Weights of a small GPT-style language model, trained from scratch on English Wikipedia: vocabulary 8192, tied embeddings.
MLP neurons of a small language model. Each row is named by its layer, matrix (down: output weights) and neuron, and shows model dimensions 0-191. Each number is 128 + 32 x the weight over its row's rms, rounded and kept within 0 to 255. Numbers have three digits each. A neuron's up and down rows have the sign that makes its largest values positive.
Before each neuron's rows, "raises" lists the tokens whose logits its output raises most directly, leaving later layers aside.

raises: ",", "'s", "/", ".", " and"
L12.down343:141117249058132078117130124142123132082174112093143147127127121116123086152115119127104112157105114124155054137084091119086131081159148141142148098167162130140080113139117136110168099100123113067072125122147097165117076117129164143136096115102144072146168172135128170123093061094084114120132073129160072117081120101105040149161131190150098086170109135126150114149123183156155138095141101112198091131077130174149104149115111133072111144107057167124112126132085129191151094093149151091148094102178125152167136109104108109126127100122079149114118146115142143078195210147083140152

raises: "ake", "akes", "oke", "ows", "e"
L9.down236:148154132104121131074106084121113151147103078145099134103143119069103081146127114142103162108122143145098137073144173130153152119115110121104191133119097184140120140068116049130210162131097147084116128074145136142125055144103106181169108148131151092118182117135123149146150136200131138098146108117143112072118102165143127092094133105224116128170132130131175160117096110150150169098116103092146130146087120073087142153098082069169163081172057118161112120127177187120140128159076116059108127154104180069066144133123093120170185184091192170143110138124124096101123153126115144142

raises: " albums", " Billboard", " album", " Singles", " songs"
L6.down177:155179066102128126152157141162150141157119134135169094136113080137143181134114210173126138109142085142125105147142142097188107111160182112137159158137132125119121105118134097133198069095117086106141066083167136145142160091173144095161169127087143175161167102147114118080191143095123183186153080118141188108115126104113128170129139086163073097163190093120137108145141208079114110095141127151086120083114180115115171149149131130141096112102063154130090134104152125149112082141105150108121141162099159124147164050107060161123117063162132115122149153125180194203081122109147137123

raises: "e", "a", "ight", "um", "on"
L6.down350:110094100109151150096123173075197197171103114147095136162116121132099150100132151093134103143091107091095173140153191109131129081121162173125124152210113106135162130130094111119106143125133144163107134152119107086116061148137121111162174103052155072176172131139159160141067114126117165183149089167125109121112163089138057128124146182197171185172129127063128122096109183119150084169131098162144106134072159139101130113144105151127129096113116091103172167116111140124078089086101108097119079130116155159064155196148178102123114181146134184103131126146149169162205152147120142117

raises: "ate", "ates", "ship", "ation", "ately"
L6.down153:100153112140162126085138105126102219127062099127163139090136099131110107070080146164158157135033118170157130146101185114098128138118113090095163153108087044088137160139151082136137129087132108081192101100159119145066105127164118124175129121143134112116107128088204128087138121143118157106080170135126162110154170145148167083129167162141164082107148178113097132159124122137110156172146105089137119087146118119146084151138056112153192148094139139188132123111087126230109120113069165133143157124093199115104165171143110156164124089127122092110150165163111134157194125104156129103

raises: ",", ";", ":", " to", ".\n\n"
L7.down239:081127109138121094129168124109167113142136095096073181129134101140139112129100105116067135155111132199153111114105151079108133058196147096137076138187129125166097131086090175123123111187092133120122101140141147220155114126127094154179137103081196140111154102086129142143186141114101062135122153100189108111117147074141127124226147128160179133151115128147170131092078147107149185125102113106142139105119131154142150139100088159128130149087052114164118147146080181144146149067091096127121132070146095134159138143097155062128119104143154137107152071097129093186062101176148115167

raises: ",", " and", " in", " (", "\n\n"
L11.down87:112116216136092110152142135105151141090124120056136098098176144142180091142120102101066090083111129172113060072093108156097146099089137156125110086169090121118109153086100135135132137145087096108092132133154094147109080182097093112116097107148128133160159112115135205080123087146065060141122146117165062089174117092095088154143130172134092103140094173187121153159149155110124179138150077152138189130097117168154164146136102153066119126119095160173106138143114102122137147094121162152168108082174133093101125124065132112136157097149121134115132123115110151138014179170086151164

raises: "uments", "ized", "ised", "ising", "izing"
L12.down7:163133180131182132074135155116159157149149122170164128087169094102105133077154121128148101086122103133081160148149094108165106145111125119111142153185131152116111123153118129132098099154147152190144139142115161160186171139152163093086108195174091208157108145089116144136109126099158191097163142113118105135107163122173142154107159094122110121112160115165171156140174135167162091155180074074148053161053126109100116141149144074121155127129162120152127053148122070092091169130142193092157064122139153145129149107054068099150140183099075103157117101097130155164207129146147110134

raises: "ures", "ors", "orship", "or", "ories"
L12.down119:128169211131086094137137144148077153111106126119191112113120151167154088132152092136166134162148145135168118172130117141125110151107178153135126173120135097144158111125072100070071164126124120062167077127112085188110125088142118177133053151103081119125181068093117140092159103165111154121113096118178077095122077214144071135163067058130114121124144123153085092126167113095173133087160141077099115112181148127094109138124148100101140165190145074141180091093116077103121125112178107148146125151119173110134128102071091118146160138134131105143062125135095135159179150154155073142

raises: "hip", "rest", "ife", "rap", "itness"
L12.down362:175102122106139143173155142087143136160160145135121093166081142159104123094136124121108127168125119155090091130131164124175076132122141130104107088104158131166144131125104090170095119166092130130108174117146096056156078138118099141159113117125181094124108181142100096130153131133205098137138089146176119161117104151151139136109160101125126151111179123166146102162139183200194177137077103085143124098105163113122103087104144154043101140154121071090188114118136109073123159186108168113113139103118193100082083088202187152100196127183108099153110127155150126074210132094168152183

raises: "re", "res", "ences", "ro", "ran"
L9.down215:172103178134076122110068126083111145134133126096130111133141161176078142220102105167165143100099128127173157081128108196145124202146093109125158134097123121130124136108171134208099077148123122144139133144102126103130092131112112103146118113053182125145071131144108162133132134169133122119189147166144110137115155105063125127106162098130147109117176170113160164140159105155226175081181120071147131081121142109123122115046145119059128113177163152134149091119080165125065136133143109140152155164115092137116088139118184133151110146185127113131132169118183143143212166086170112160

raises: " Since", "org", " Although", " Following", " They"
L2.down305:143168103167190132140137123103141079121093109129173131125123110120123118151094160125160107168138122152098121154133101129176150089153150070113127127160085118087070138114111059080120108125093134101153087194092054109135136069188124118147121105129133076090120108097137134145122146142156169115143153105167116143133152122069183119096092116154121078169159107153061133129108131147094110128113188096172107143141079103190128090086109122111160182141137160156144117146095089066131153146040112123126143097112154124110111157086111180175142086125125133039129134050101158125000125121090149125

raises: "ments", "ment", "ing", "lement", "zer"
L9.down123:150146129152087141102187091149115106079149100116090130082116182148123030136119103139062162097162118094167156095143163091071142089147134115137125181089146067112100162163124116163145186071125173146099096143167121102199113097113127094159111116145126112110129095115074073105097119119137157123159071162106178080168167106149186141100170075131104111127170111094156162146165076126137106128118110183137129102118124057167095151106149121088157117145147111175080100148136142150197161147117164063148130126165097136133133171107086141095139140075116076161120123133201131087108132190089147128

raises: "ized", "ised", "ives", "ived", "ive"
L6.down287:142138167113144132168134112191157145118173103103113088135085143091143156119174130138115183083095105086122198168122157162043179136092128126129143130173169137085152127169098113116154158091065151211119128094117159178098137141124088151131154113091182151126136087070097121168143150159100159137105081141155162100038079139173202157128118153099074089099123099125148113100103098156160090107128079143111179118093158212103149146114100111160160143101129088135110152115165174082082086139166138131108083163114179117109085081121153165113107145127128147062141120073117135117117121150100098154

raises: "ions", "ion", "ely", "ionally", "ivity"
L7.down357:103139087113107110165153080173158059135103107158145092100188150144146094164165127163112137142074110153121129129144129111093093148089139134183089121066093090126092137124122165122121145083084106158178130122188135078156115194111113140121062094143143146175118101084073161135169113170075135137074125125166118080176128146164111175168175140084188143105185104177084141149188118115128143145147090176118182192125103128167120154163165032117178133141075083144151136100172106118139145145179133157123118125079122171112083149110143073151105131155081091148160137109150133132141124128178088138

raises: ".", ",", "o", "s", ";"
L6.down226:127120167106105107162139101148123130112169060079117146145120140112188070133107051139071095087040123171208108137096140099092123071149176114091129095151106127149094136107076100076162133128107073107116120109110107173153086116106110096076109104117132087146177143100099153105173065129099144181128100102124082110116107036119125143152182129158111149132042139116156126063168147158137180164157073148157115076100141140124104136118165132129155146103108125106141151127069140196183120098146137124144147116153168138138094124114129119125101084126122140084147149115149076148089164186170087157